python train.py --d_model=768 --n_head=6 --head_dim=128 --vocab_size=48200 --activation="tanh_gelu" --norm="layernorm" --norm_place="pre" --norm_eps=1e-06 --init="normal" --beta1=0.9 --warmup_steps=200 --batch_tokens=[65536, 131072, 262144] --doc_mask=false --steps=7522 --dataset="wikipedia_en"
MLP neurons of a small language model. Each row is named by its layer, matrix (up: input weights) and neuron, and shows model dimensions 80-175. Each number is 128 + 24 x the weight over its row's rms, rounded and kept within 0 to 255. Numbers have three digits each.
A block is one neuron, or neurons of one layer that tend to fire together. After each block is what it responds to, as a language model described it from the Wikipedia text at the highest values.

L3.up72:136083128128140077117141136138143072130153128129181138099151168139085122134147169111152155134170189136123111124144159167115077154121110122140120118143084151131138089145093148141125113112082138164113119151144133133111140131113143141120147138112105133132136127091183110112158119114088109136
L3.up493:131156136156106100108131087143147159104129110127142142076126117105161148137147160093140120092137146126086147126151153121107171162137125124151139178137057124101136101115117139160167138124153134164114114115135141129100138116133088137164153083141118103135124116122114111145142113136142145131
L3.up900:164155122127143102120170175175136135127098163136102103160091154137106176107148116133141133084097093129123138112118136178148134152159085126117153093151167168158138123185129148148139133096123165115121097145132106104089138110157079129143142134070139128142116123136190117132065097124151163133
L3.up1782:154151173132164135128120153140068118117121128135114112117117124110142107098120104153114154134104106126149170129109153158074123147099094160085157147153143173143152088170128138118127150164106117150140115133122131116093106126140138149150151134125149099106123151145152159095077084094138133121
L3.up2379:088122079124134092163114107145092106095132117114180137113154116091116122142178149131108169140157122170135104091132143130125111105106117130149088137127128124130148113158159142100168107163094086100147087102116154081095058129148118115103123178106110157124166156138119073129160149110090159092
L3.up2547:180170168083171141134111120125131106106149115148180110112114171083073158117138088119099158166084099139110123118104185131188161149121114107152089125146130117107140096123154154113143155119144103115149136136094123110046143094130115101145117157126123129127147115091143141140108088150156098111
L3.up2748:071097135132119098112144159110129151118090138137093118137182071116141137120175138145130152120114120111144134163134136141148106165168130165130116140099121109138116125118126134105145140162149082148145132135160092137085167123142116118121137102099159142112120161151068122114075131093104156129
L3.up2820:114104139090113086120180159110154119143134148121107094129141128152150090128148109135142148112091149115078160104120129123102143154121106138092129107134123114138150123122107093153148155140132157165174127110128155076124098136127105090184129105099140129147117139132139120138145113118149098115
Responds to: Final digits of numbers. Last digit of a multi-digit or decimal number, usually in table cells of election results, census or sports stats, e.g. 29.1|4, 19,77|9, +3.7|3%.

L4.up1388:119136159115100128100131126134171182099153123144149121135108146138118107152121121121149120127167113147136127158143151137111120145086127079116123155205148133131101097077118167110159109105115153158138139097154117140127119131106108144142158115110135114127136124141149134099097117114122154153
L4.up1929:123128138114115087105143072101136089097165126128119142135135123112127098136139147121139122174106100124116126146133124126117096145123107189136102162120128154157159151138179140087100145159105131135109119147129134062141123142101103165092137101159103165106154153107134102133127057120114142124
Responds to: Numbers after index labels. Fires on a numeral, or the space before it, right after a labelling word such as season 1, No. 6, Chapter 5, Round 3, Channel 5; weakly on scattered other tokens.

L4.up1318:120116128089130123116139153075143102142130156088124133137130095142120146105121137091197100103107091106122112167087143141157088124131160093112145117154126102096131143116147125157121109153112127154114119112160142087109121073089148097117162132148129120105119125085139091126152133102135120137
L4.up1774:133128130111128150159100160087125181137141155141132154108112124104120088090104135157120120159135145088103103122145121075131114119141133103132111142145137139126133154160143127100147101128163133128102111128148162070075128141087131132167141129138070138122086114129156123141166105135115121148
Responds to: Location and time prepositions. Prepositions, mostly "in", that introduce a place or date, as in born in, headquartered in, taken to, or sentence-initial "In 1840".

L5.up4:133119137149108117119152126098124110078161135152138124115135135128154102153146123109128113194093157093130085135160139068125123139145147132094115078137129158126131138180125134162123128105140145168109132144143136103098137117122132116158153105184156101162136136104085139150140111180175129129
L5.up149:130104149111167072113100162129119091098125141166145098086124144138146178137115143090116140125121118120101115145121104132117126109108155087103139112161108152142079173110138080120139131147104132163143151125168136108147129110105108165134115181181108150100122119130158111084130155144145119159
L5.up1627:149147155103133092116143151137138141104135129135150168137123160119137118149122123122120151139120166090160149123195119093086137112122113127089154142120089137114113155144143151131091157136146145125130102115151152104142087138108127127161117139140095128111135146148137126118107114135158120146
L5.up2272:133112110129112158095157105122122163079123103110164134132144131119137121129074152103122155104140115140143144143116139159104159129124087133128140141122137114094146149123144105134135158130095137129192116120126189112125060150158147113153114121055141152143128100130122108126111108149173133106
Responds to: Codes, acronyms and numbers. Leading or inner pieces of alphanumeric codes, acronyms and multi-digit numbers, such as UNII identifiers, radio call signs, route numbers and model designations (W246DY, MS 43, Mi-8).

L3.up342:150172070059133131152159117127126139130131091160113101092079150191144118132119102129150135110112128140118141120149107147140165103122132092115152135121137175126166144088089150138099132097166147131081099102154099135130149111151176117125176129125090161160109120144142151130096165141140148088
L3.up471:141095183106115105132097113105142116137113138121143136154149133155130141112159113123126118196129129128151136120133147114150103108138162110113136110163150107119166087122115132089154119148138144118172091141146133109131135171149134090164158124129115113160148095107107141105106130161162121171
L3.up695:145166143123127092158151121121087165151137122164107151102147117139075179151134128113118149106142117149095058162118132111106173121125094126180130174164164105114161182103134097157145124145107167136090123114118107113084115133117125131138159137137136140139106107109125110120150113118137092128
L3.up750:091097106157148132127131141144163156172106114119130127132128177137097094110176113152143161147139160105101157132139123102090127118102150132161136134107120097095116138141112121120106118100096148130115103157156112093118105138118112109170119081160151164128109140104117117105165143093134103123
L3.up1308:157127126152102092136153144125119149179096105124126084144130124142139102089152135155137110142125161109136134119157134105102109073107115147110175131154149134102133112153147096096107097128145166114107089160126122098096153122111121145115137152133199148116106130113109104116157150143153117092
L3.up1878:139114160121123153126142134096129138136121085111105104152133160132091147146141132201118158165126123131165128116090085152079147096102116124148157141101123115121106108173187077071164121165151135119086126132111103119112121146149145106129120095106192154099138174153126099092120163168144149132
L3.up2322:147129038092134150162112114128150133110125131155111128116138127140115147179140106099177137121136126117150170105168135130100142116118126144110103108103120122161103153121157125105148142124104095113109100169092127125144100105165151095156134103095137092117145113117143156142117138143125124142
L3.up2826:109086114077135117150103131119110122128149148134089191131142119122102142171161147144129152115086093130133129137105102142106156149101128120167149158141138130171081116142110161108118126135154138125124145167166128167117097105138120131147153157152120117119139175175119099102132122094168110088
Responds to: Start after open bracket. First token right after an opening parenthesis or quote mark, often the initial letter of an acronym, as in (NIDRR), (NEC), "Munchkin".

L3.up967:134145131097126158135161087090142133161126115182109133117130154122131142103136137136136130131131125138113128131137141163083090133148146106130157115130101131151138144150130087135146149139106102151053161123159115161139091138110157156117123167121112137131126133135149112149126133065169155134
L3.up1153:112125115128148108142122169134109107132164094128104105145091151131124132172122128151132134137109116113106161120123122142176139136120140150135131111156148143104122195139099152135115108118157143167109139109130135120140112178133125135124127137087178123082117113129115126120108122121099141153
L3.up1314:150171120091141171155111110124169136132135179113157098161079123155090110144116113135167102184139126121172132123163122130118185164154114126104126134095143130168166137131138139162134121117099108117142181118114120141093126072091100126128141167093135104176100128115143103128079154110100107127
L3.up1503:103153088139126151118140113120129102079100127118169128127175110132115155159098136122142151127143111103107090136133137133140123092133111111124127084115137147132115115128154174123082156151140143156167145100143131102109124157155154123161143101108142141117157087113124136132110127103103143090
L3.up1585:160094199122108117115154121104132123111146124123101120152071114142067128113111127083143119127154145143155126067159083156157120117142129131135122137120096134165112140157187127129101069124135128175146136156131150127143131154097163100108086123102118172137132147171101083141145098117135086146
L3.up2495:166150134115105157084167123121153114119124136093107116143126149133081100121123130114090112164123124098116162124124092134113142174116101113101125131164135119164134136158134142119144081162158167130096140162127131155140111117152128139154159124135181117156120113175096097100168142122168122149
L3.up2799:107140150156099144145111117164135167142121114137105159143143156156136112147151151141069130101088097136145107089087125109099161142157110092095109128137143149124145120092144161118129091126133150132085109148114142104174157130122089164108151148125109145122074110135117101136108121123125128102
L3.up2874:140095100140143137142135124074130100140157111167141112122121115166108104162137131148085105110153127148090136149132130124163125143119137128163126106157139144119163108132069125103128082114184119144153133115147133171128098132164131141140144155131115135144153111139096134105186115107108106134
Responds to: Full-date tokens. Digits, month names and "on"/"in" inside full dates, especially birth and debut dates: born 12 March 1989, on 13 March, February 17, 201.

L3.up331:170114102114137143130111138093122155142132126109138071122075154120124151143150094131104116152144127138118082161086146172110156152136131159139148123097110107145135071132148119098134103145140108125138110116130113093122134107156138129144127098117116141128090173181141124120130131127130154133
L3.up476:117111159116111136134118174128143120118145120113112144132115108129141131115097156142131108137113127115131163129133153149135098124127118105119137131141119121130125136151148117121071119137123120179143097092098131108167131122183124167121152079118158132191114120118104116138115109102144128172
L3.up932:112125099131125091138164161156168141156103118126158092092165120091055096116119124144079151100114117120146090114141144132095094144137126144144170119166115097107132103162125132101141105139123148111135091130110144105137191125107143140116110108097165109077132118120121155118123158132115137125
L3.up1069:171102114137138137119152165119144113109109149111119120106138169085127113141107128092096095111152133116145171138124092149119153119141139076135132105109144117129145093132159156118095110166107160110133116136166165157114169181135147120119116116126157097130117115152133101113132123143165178068
L3.up1815:133136132111133103118092139137149119138155115125142120125146139132123074070140135165135121097124127095184149135100132159156138107143160101111125148163128181104117111147140103128130114142113124141152149136138136109110089159117106126125134120180106086157120118131136092094177137144109111102
L3.up1857:118135105140122136169134141155164123135165087119114074134141120124127114122109141137141124080142157126099109158094170133140177144154146097150149138124091140131152109092159130085105141136124151149125140092144129104103149121138165137123152091148152123137144115133099156107144146091125152130
L3.up1876:107091117108114068128155104114144116182119154099142158137126131111088131109140127143102108129128106161118144170174122153113162137121151117118141115135186130142124081172140142112159125108122126154151089144144142130118127119157144125110130116120140117159117099140123125088132156151137154115
L3.up2220:091129168116119098115144145128186105102136103128133090128132098176169183141145078116113123135134120137140133163142118129142139154103123157095145125114075120108111100120121110126122159128121150145155118094126153139159137070137134128161153130184130113106129090122128129112153195090158134122
Responds to: Locative/temporal prepositions after participles. Prepositions such as in, on, over, at that begin a time, place or topic phrase after a verb or noun, especially "held in/on", "set in", "focused on".

L4.up1828:147109117149123159152128125101100156114150110132177150162165100129115144131102127124113139149118137120102109132129175120116121149135090119136141103138179202178120130151116166119109137128164154109104111159123122139130152140160118124162146120089108142167142103126125083104094108147105169098
L4.up2615:102124119132099151127125162119133169169170165131111111159110110134111198174103135072147137130112144160125131128106131124189107201149152120171135119117140152095104154123094109132118159137079164165122101151127142126118131121118142121131114128116125152119123091132104121130133134140115137129
Responds to: Indefinite article a. The article a starting a noun phrase right after a preposition or verb in running prose, as in lived in a, worked at a, was a.

L3.up226:090127123095160142098137095091109147106124078118156116125129149134142150143127117109127139114140155130107130115088084115161130151133112111174166188140095152113123131125159174101116130120122089128126102094106144087151099172146141137154102139144130137138159115141128070095131129153139117152
L3.up445:137104152110167132154144134113104121146121140115123142101127094141150097144105120146115103160107124138143117152103126124112110091080115147116141127141164148147142137142108128111133104159061156140108118160129122150179144138164121157130114151128121086105069104134160205135106105135149149126
L3.up552:129131125143123095068116139093111103088094100131120137136139151113130134115091149138139135108165178125202135163142129140079113087143100162130152153123108165196164124141146126151084090110134129085154125167135127151099120160084102136164123163136119125127101108132128086087081157148183114113
L3.up1141:122111114154151095180157093154126116108091117077130147106140112096101134130126083126112098150154130118164108166108101109135148159112149148127080151117127158166141131101150130060106107138179116160131151096122110188116104148133168150131138104095126127110148175118112093129108093139109122129
L3.up1619:117148150121183114138115155089140121155161137132135126133173116118138117116126136103128101144115132151148139140137100127140133153056140118137130151147136117155161141122187117180156160144122093135138110135060143062133170147162102137121131046144119107146146129133116159112131144138114109100
L3.up1896:128158130136109107122160130134137116084152101120128071117195140125136088129094083078170108178149123153132170134095167147128145085153125086159138107100146109140141123101142146120149110063136160121116160126161111140154101110123145107140115075129139137101119100141149058126139121109153077092
L3.up2298:117140128104133172090140085157125139099097129114118065112094136132128099122094136121122126134144139121085090156116114096133124123122092131087137107158091159145136152064197114135116120124112142101113108137081105120128168125158107141139149122103132159120122104157123149117097126153157168124
L3.up2628:161163154107144120141097157153126199109132141141122139122094124140178163123159120121113158144174148116149100156132114139201117088108130115128123150129172128117198120121137152157075102184100143175118132143121115128173098113133077150086094140099128146124111078135168132071115092106101104120
Responds to: Numeric identifier continuation. Space or first digit opening a number inside a name or code, such as Xbox 360, U.S. Highway 45, Channel 5, US 11, CSN3456; weaker on acronym and word-piece endings.

L3.up292:088173150163137136126107155106162127113104130154113129122145154144154136146139136095094130119120109131117123126127132163135149127147111152128113108145195120199144106112143162139081136180140099125150097149147137125184098110152111126107172139152137125177111106116153131131099137144121119131
L3.up1169:129116116068131126112100172147121139179170119120110123134132084097102123084086128180115129137120175136128142140165076132091146153127160128104118137132154109142138107108125120102131114173174148157159187149139151161125151139125091162146121116105087092133134185135115155126136125150155088140
L3.up1414:123116144091154135095122122137163171138122103126113107122128100128136086069179092137100135161131153094123155159179145139139188132104104107140150097140157124132146138119122136132127124132119140121120139116169128164111169130094133137110163107121089109140177140134160150132146106105151159154
L3.up1420:122127129141126114101129113082107142117066142111170128126134113154134112128114125082178140140188121104177162171168142154122105107113128085109135185157115144114152095091137111141136100138132096115117145168137162132129092099108132106116113151179136134141154117103135091094134128107140122120
L3.up2166:134146132105103123143149111138146165078102151148159100119137128094083109125135115135163153149098120157147151150142149181199138115177082108189158144116114084093112129153099130116127109105123164159109109170145141136141104090100159117104170109112151148140141127068146109145121113172131082126
L3.up2348:115098141123102143094127152163112128129121152105140156136109122134135066172120122144144113152134126145123122131110108109127154114126129114134081099154144125132104107151102143099176117176147140122118128142125105102158143154160111118113106129108100149133107137185128108101146143120139133142
L3.up2731:164151099157117111119184105104150116167139089137139106132150138126102133119110126155131104148098120123138137188160128112115103159129135090093169166161164124102154143126161061146125151088113176101131167154109118155130101121121092116105131112177120126108096128076168138141118128135112099099
L3.up2757:155135129128107094116078102135111154134126165124139153088133100094116102121144122147114115111117125164128095182117090070134094152162113122126121124142114155125140145136133147141125137176121183174093106149143119093118089134147124159177163170113079137108114106128111132115136146119141173122
Responds to: Noun-phrase openers. Determiners and pre-noun adjectives that open a new noun phrase before its noun, such as a, this, another, or second and new after a.

L5.up647:123139186114154105090090057110137126116117115133150151124152098151116113130095133108148127123135164104118117103141117119123135111125097137127138124170096129102116124084145118095169156130151165147145154121096077121114068119128193145132124146120122095079130165129104113134128151124118079151
L5.up1729:118141160085149132089110039177173133113125061109146158132186160111125142194163123117177124148103167144153121116122133136147159121115058155166177141134115102150127148110157122076158118085182126084093141139119099112120096117111154144126096139125169117137174138174143145106127129109149140116
L5.up2412:112081146144120134091181087104097148124156117108179116153110134142112072140148130143127137107137104112112131135092116161116118125151074144130124128133144156136116144103115145123100157084161169125108149090131137086127122095164152154142077146142094107066165092104120114126105083121170137118
L5.up2543:137132130139142166119112088119120130128148084115131081135102195106122122134126128095130125107124170172174114105126136125148110097176126139137127175125119117155120143123157139115160135084150132110137135112118155123111133119143152156147096113138113093118128135142134100107115119103127119152
Responds to: Indefinite article "an". Mostly the article "an" (or "An") mid-sentence before a noun phrase; weaker on en dashes in year ranges (1920–1921) and first-name pieces in lists.

L4.up2407:163133122132123148121089165110076130086104145102117093122163099115118131126148118131111134169143163145110115154123142115170136125102123116181117136114153125103109108133141180131115134103133111093138095142151144098130125140141091109150134109091127169138144138115125129146117133161102164128
L4.up2604:126106119182089155107074123173118148120124138098131109151140106119130131149154142130109059191126157144098091156127146096147140132114085124128101117109177089122120123140120136150123097125129108119131096112140137146096142144128105106142079090103131154137151141110140115145102120129090124133
Responds to: Main verbs in clauses. The first token of a verb (base or past form) right after to, and, not, a modal or a subject, such as compute, register, went.

L5.up689:137121153153183122198098095109158123196079125151138156147171109145169143111158135113098151132115137148125110154134122142162192142125121122103136118125137124124139131145186087108136110125139126105126127128148163129130154138104121103177104190127143095128114139160109100114108109156143139100
L5.up1718:107149143138140112164074160193144145128151121156109135111126128143108177134107112113118137157107146140146112170146095201115164148144101124123138151134121138133143135123140160108149127151130123135156217133135164123150131127119131160109073134076119133148163092102128149128115153165159106112
L5.up2087:046194111108165067131146158147137111125156115101094098111125120096138119131135135118105150113130111146133082117093063155123162133168121131146115134083115159140082116131143117119121069121116083098158192144125172127099112153144116152139127124098106143137157155154105143124095147146148097140
L5.up3015:146123111158152192154101122099170135134136094135154123108176133113128143117120115089112104114162144147142125108087153115125131132120165183146158161163158147165156159149075126092175122112168137165108106131124183098145159139065123147102110194065146106107183093170105120160108132107130116149
Responds to: Preposition "in" opening phrases. The word "in" (sometimes "In", "from", "as", "some") opening an adverbial phrase after a clause or verb, e.g. in 1943, in charge, in accordance.

L4.up2070:136101106178139142133106123124160134166189095125148109140140152103137120119166123129134149111129099112116157128084126131101141129137114125119155158098173144178128133127097114105138102171114097120121105109153152123102138142131113184110126098140124113134117118102071137112107140133111131104
L4.up2571:161106133120125105098093121130132136114111120157125136099144129103135154076122142111115058151123107110054136084143173124100146181094145139119132130155143129131135147126103103110163143147137119133141127105156118164095168165122156158127127135147142091173132113144128136124106106167153161180
Responds to: Digits in long numbers. Single digit tokens deep inside multi-digit numbers, usually the last digit, as in coordinates 50.4611'2'8, attendance 3,13'1', ISBNs and IDs.

L5.up167:176168139148135152124144187128123149193173135112154111112102078125137150127122158120131137157144099139114058153161133114141100151091146111132123104116127146133138171087091104114088132173064120159129150155132127124085097091122144132118125154120167095130135091148113130123136126185093170095
L5.up174:148115101131112126134100163130142151135111133129153153172121138098108142119160148085126128158146133119166128117118078118134108168130082145178128124196158137124136140097132152084088150099125167067095122088124076094146155120146118126143145129143154149117225110097125133135081115117125121113
L5.up776:124185100129080153094120099094120161128124164132154144151123153136141117130124120096117133170129115153110123141126115139127100139135120116139116153150127136141131175162135105122118135114184106120086122107180107150121155184119125101134159112148093159108114111153156126142108155140140115136
L5.up2190:136123128163126141100149161160130138150137155086149134132117089139168137123142117064146107152134129162124132132147067121118116118088129118127111065123120121158137144100136119134145137130093147135113133104148068136115134145129124113122117117039146158096113070156132143096180156139100146137
Responds to: Indefinite article "a". The word "a"/"A" as the indefinite article in any position, and rarely an initial "A" in names, such as a species, A number, Aage.

L3.up876:140105121129129086120158168123158141167104135183135139113116158131144131139109095136092165102135148114127144197124094158127128135121099116148101117121131125122130109113143099123118112128151119107159120088147121127100128100119098123153155112113162115162112134116156133110130121092118128175
L3.up1030:142182125162128097115098131115136109131112136125142109120114108101090166148127085168144129136138153172096107126160131161121161105142132167090123113096119093122115148151126144170123119132162116115078143147119152161118122147081135127112097141125133133118107146154169124108110137118133163150
L3.up1167:110108132130167118097112098177131142112089090123143130094139158104122112076115072126139134151154076129139132127162146129131118179096121146133144101116133105141126172121120146125147112108090140111109110108156159130100152170120116129140160121133095150156119107137163134116133110142105114129
L3.up1851:124101156124106154149131106143125116130094119135098113140121121163104151111152089195146118132099146125175187116152108164117122116101127154122126112114134059117131123139142150104124133121164121095102125123158163099127071135132105145128120176090134137124130106104146171122106140117113114189
L3.up1987:079134130135132159129128130130148116151101138125124143122157132130098160127157129159135105110191125124133101088166121117118155150196113113112117126147144140136113129127150125130091134140138161134114107094116108121161145104129134098115086131110122129125142142130151125086140142123066086126
L3.up2203:176145114137105099148078124103117077175157155095105138102146106110114106132167169150101137120152121118129116074135128125084130131150150116097128132115136137131119101128139105074112094169083144135112079114162119109142131140120103134147107115104137157080155145103090130109128075096134077125
L3.up2400:102142117120132145143107130131135136105102104086117124083129117123117147137137124149122120147170132136137122154158095144095200122136072113158186120116130130155131112121113124109161130170118101137160145114137104132151133118130103114138147130111136086132100142144086154109116109103126147091
L3.up2451:127138099120129100159123135131131133140133126170122128135151126129106134140135131112122116105116114140110124139104112153128124129130135108145086157140135121163114110123116115093109145134131111073129092128135136118121106115092135116077098127113153099161141119134149140126171138118144105143
Responds to: Source-citing prepositions. Prepositions, mostly in, of, on, that bring in a source or score in reviews and bios: wrote in, out of 5, 5% of, 100% on.

L4.up297:131086128081141071116112145134124139145140115117116140111140117133090153139116108125142152097120158088095117111153116127112157144154152099140156121189133122129141120092117153166132123181125161159119096114141126107108107113127131103136159114113146127092111126141174103101114118155147156109
L4.up1492:135137111154138133132173142121139140149108123142116125153154111120067099078156121132101149108092112101135087149143155114107154090108119094129125171125138162138102092146094179134102113126091139143162117179173133128104067098116135112133117120133168125142108143171116098114118097118135101116
Responds to: Token starts after punctuation. The first piece of a word, number or aside right after a separator: opening parentheses, spaces before numbers, initial capitals after quotes or hyphens (Post-MLB, 'Maldoon', 1591–1592).

L5.up541:128127129121100102131157118084124163084085112102161122121093135131108138151103181157150094074112083103163124134126134139158129085133121117104148114143127129129101130131116129106121103136109166093139138173123147085177092132153124183151126111105133132101128099118150120156115135088150111105
L5.up1588:081109126111104152129145110111124137143102120140123054061100155150063148153097101190108118094130125125129131163121099116155121159133103137143123144155139181184071094134153093117166135147162102149144157153152109130139108142144139118115115149084150092117095140152081142154150097156142150109
L5.up2592:113110108092167126137168129141129138118138084107132097096141135108140082097094167093126164133133157111138117130100137142154160154135121152125156117107134156168103117180079141112140106120129116124114068153097156126117090136100116135140101144090126152131176135147128108111117148128115175112
L5.up2860:085115150106154124101141126109130132120128158161130109146089100158113175117092128103183154113065118151167105135129171132109117151101124120093126109156133140121104133158170113141121101096100130142189118112091124152165104107144153159137124109140100145141102118098132099117166122156110134166
Responds to: Digits in dates. The first digit of a day or year number in a date, usually right after a month name, as in born June 20, April 18, or October 1854.

L4.up2598:101159181174123102148084145131168188155120128077126151139110169131130144127122147172108142113163145121108104110116133094148118151131119068101117121155118134165090136111145092119103123136140141138125107158097122158092108083171145132130087123148154135153154152173113151092108108145112126127
L4.up2772:120158164127160116153140091173133120148086121102117096119160128106106101104161154120095148106133134127108139091140124123149150165147101101132140127134117106133121157141157098075088130097133120104139115149124108105131109157076126100104122143125124101061095149108107153092156132108124136116
Responds to: Word "in". The word or prefix "in" in any position, mostly the preposition, as in "in order to", "in 2003", or titles like "In the Ghetto" and "Incomplete".

L3.up773:118156108151172100095105145139143135135096127126172114126156122133138176157138137128113136209155121112162135110140094135120110150137108115129128098107133100125102168140129118111119101123130103133145108146135131095108125107150164124150109093085126146123120131124164104155092123152106107141
L3.up1670:123112172130113123175087084184131177108137095106095090109096088132147099109186135127139139139113167158084111127097112105136098098170143127145122099143144091128146119104127108131171106074135141146146117121133122124114132156140141140161131104108131152174137114152158106138140111113123128130
L3.up1755:116103125156187152125096116087125115122136112126116131160162147095145096117134179133129125161144117163110115118137104145126112144092129094145132110116159164143118111129124123151105123136159164103145169099105117097126127127150122124142124136106122173129114142093137106155110132104101137125
L3.up1833:159145117147112090115082154139115200120124122098170083135107128163126143101149122129111135096155124132107101118125130139128131117153125099118102134116147128126118128143118149131136113148114120148113137136187123099088131121089131107140114105145084178163109093134154085137129150080090129097
L3.up2481:187122115154150132067077170114163144115158145134165079117116137179125107087174121123125165135108189124102106128147191119133148130128084130112129140136129119169129085145151100131177137090147068118156112113170136124099180165169104112097103124118108159143140118106088153132113147136099115124
L3.up2710:141113103146169132090089160107115188090116164107164142141142125139147134128166142112120125146139124077138137126168132131177150124124091116127089136160186087080163104123133122138151085152161121101135086137160113112097144115117114125112092127115099182172154127101110105132107145108063122118
L3.up2740:121125123172082088117124131109141139125146134129154110139146100188148079122121155148133154133115139135125115167116141110163136104144104164127154107132102163120147135121054123122128150131133126110142119129138161114101157178172088106115080117112118121159132114154126129136137134110113135156
L3.up2942:134126134149120125146133117170139160093152167095169111136157125136139106135152128161110099146143157141119119092089127108135118099143119131181108127137160102128152130125123131157172128103148094127148112117187106103100139154130143111107114130121122143126133101145137124146092106090127115149
Responds to: Main verbs after subjects. Main verbs whose subject is a person or organization, often right after "to" or a subject noun, as in arranges, defends, plan to record.

L5.up64:143155093103180168120113160163138093128146134170125127149163141138126141116084136098145110148114131127130132156133107109083143131139142118138096102102132144119139182146134112142134121141122165095133144103097155115136091125108138136159137132141152111128147138120112113138139123132199073140
L5.up233:106148143115125155136137133131152154140150144139139143102132131130187131129120071143104151106098099140125088141103105150112174123141119164193129138147120116123140103134133107095152138154123131123110148117105165137098095144142110164105110116146097100118103077127217100098123138122150088140
L5.up1821:144154113143106126128140131127139128147129132117111108135144125080080121110166100129120116120130140143157120138139126136133155113117131151138135127128134096157143121120118182114100135136164151120146115158149129111109160124133085149142127120134102102078123167127169124098133142112140120137
L5.up1845:103117101119127125151112150058143128146131131152141098151164118127117119160116129135118160121094140129178120106119158183125137097114135132111165110179104142111107117104118117129134133157125142155143131103108144138169111139121143114119154162140141122137141153150123124113104141165168112109
Responds to: Preposition after event verbs. Mostly in or to right after a narrative verb (arrested in, captured in, taken to), plus first word-pieces of titles or names in lists.

L3.up377:124104150117110153086099135154147145147159146079149128102109112108118113107131152153120085138148167104156146153149109139109146156114121165100117118102165086169125105110140128117132161107095163169144130098156138129123158122168112106081126076135094108161121162117131161130103114102100136158
L3.up745:177117132128126108114085118107134103113133140082144139156118132113115126136155089110140111119149143099112165165103127135151127114109118130119151142143123117151120111088128144091155134139170123122142134097150133102130173128164136076114141093149126114106153160164134129117098149117121166134
L3.up956:116131175165144149090092145156143095153113096113154167111133126117125156090104111155138130062110157115159097137172069141142117130107102139090119134130117104129132133085173114167139151148144057137087108099102103109106105110109151145107111121145099091131128109121135113106117132161161149142
L3.up1125:100103178133154094117129116077087108125115120149146169125138150162145123146112154136105122090153174113158166129101142168127133145106118164126158135153170143167178090111125125103165133122139108161097115113153102135085132097126150173108170091170096081119097188135151097154166123098120132142
L3.up1265:105119155117112162126109095120099135079136092172142142108119150112109108094140130137124121133062182110129103134111144112135095115128117173140121121158165102156152137143132113130132162084149125129151100146128101150116131090157141149118143128151157091161096121154145160176129113128098102163
L3.up1457:137129149144156134122122127161076096172099150144147174138112115138145136144101131165154112131133163096158129100123118084126096096134135171083130167142122112116126117130150125144131172154095128129133107103105101085112126148109173109100086111151123102104146101156106150108152129116143157142
L3.up1847:118111085107124126120123121057125118130123111157105111163133137094154117087122124122135158096126186124117140110128174170103121099098107127165179117141129153137116115137115120139125169148169110128137133111211125122107176106105114100117147083130116104129136115094105119124114136145136119163
L3.up2058:181110140160141111093118088177140126112127110076157111152103078105136122116110119133082077126158154161132124148101089154167093146109153136123196137111141175103155133134115176130129115121141102151144156117178103133081148112137109128126127109109109118123137149092122151142130123136114134163
Responds to: Modifier slot before noun. Determiners and pre-noun modifiers opening a noun phrase, especially an, plus first, most, ordinal-number spaces, and opening quotes, e.g. an upbeat, the 22nd.

L4.up1456:095130156113170143108138132096166112133145116114118126114132154121157100119137127127114121109149169146126143148154080135149119117146133114131172177133097113109117135115146170101133148132126122126114131149143138090125129110133169163125123115126126159135135122103110138082140142149137141134
L4.up3060:141119108169124128103102094131119095152152096160162154115151108126137098135142113171116169098126187118126116143185076107146102115179161130151151138131112134112124078119142147109128138141157134106086128149141137123085106104103120148132121135174131140109163133129120163091120092107111093109
Responds to: Article an, initial In. Mainly the article an mid-sentence (an appropriate, an alcoholic), plus sentence-initial In before years or months and an/in word pieces in names.

L5.up1114:103136111174094106145084131178130157114157170123120090124130092136128141135123106134087117132114138126105103172090130104142131161130090137169141074102119116158132101118083134115114114157143142130114117143172168133102120175132085127165111117096171141132138095143150120135111107121102121125
L5.up1693:119128139130128147117115166144134161087094123116142101150119121127108092101101119089104127126140112137156088130101136115143144116115085117121168177081164123124095170105097099139155139165137154081142142108136113083150150111121136107161102102101159159142145137108120114121121125135139111139
L5.up2125:115159120129135103114114120131140153118167127107157113148123132104131134124099133075148148128109123098134151121094151129132108083160093154113131123139097145164125092160109130151171093151085180133150125128159129136091145174116104110146099123087109137119166147118102141131122142145083105117
L5.up2522:102123109164108140115113118136123117116172149119119112126092186174123106106156108139132118135124123133129121146145169138127153148136058133136143115120143127124085139106102110165112111155176104141130103120182117109123109134124094131121075164133153172132142088101150149126133101170100117085
Responds to: Transitive verbs awaiting objects. Transitive verb tokens or their suffix pieces, often after infinitive "to" or a subject pronoun, just before the direct object, e.g. open, compliment(ed), establish, lease.

L5.up463:117116158138108120133116126120117121125100112126123141161130175134122125109151073132125137121089143120144104144119144130115129152081088134111084178122120191105116093135130153118100111100119151162128133112124135161085165110086126095132119093124086162143108102099121110160125121117125121102
L5.up1826:111124109113156135131135082146157140172155135116115124143133119111148131097140136113109153132106106110161124121131106122090133129088135141140184115142142111132172178123105130135086107128145133199144154136119164124093117093140119143167184080124123124153101155097112135112157133152135089101
L5.up2666:109105105088161132123204109124111130154112116110146147129116117128143123127178133119120142133113105121103088122128193110122182132168113165127088155095089118130140148084081135122165148125130104185115119084129149102135140092125139130077163108176146101146121134096153110104097133140158108121
L5.up2965:141120148109133140143125117110139132136154148089148152134143087134140159085110162133090139118136095101094090139126149124102132138130128158110134141154166136097093149120163117120152142120099155154132102117085135099120112131094121097116111109080079118100143155183105167132103129144066113189
Responds to: Final digit of numbers. The last digit of multi-digit numbers, mostly comma-grouped counts in tables (votes, attendance, statistics), e.g. 6,12(3), 8,35(8), 4,14(2).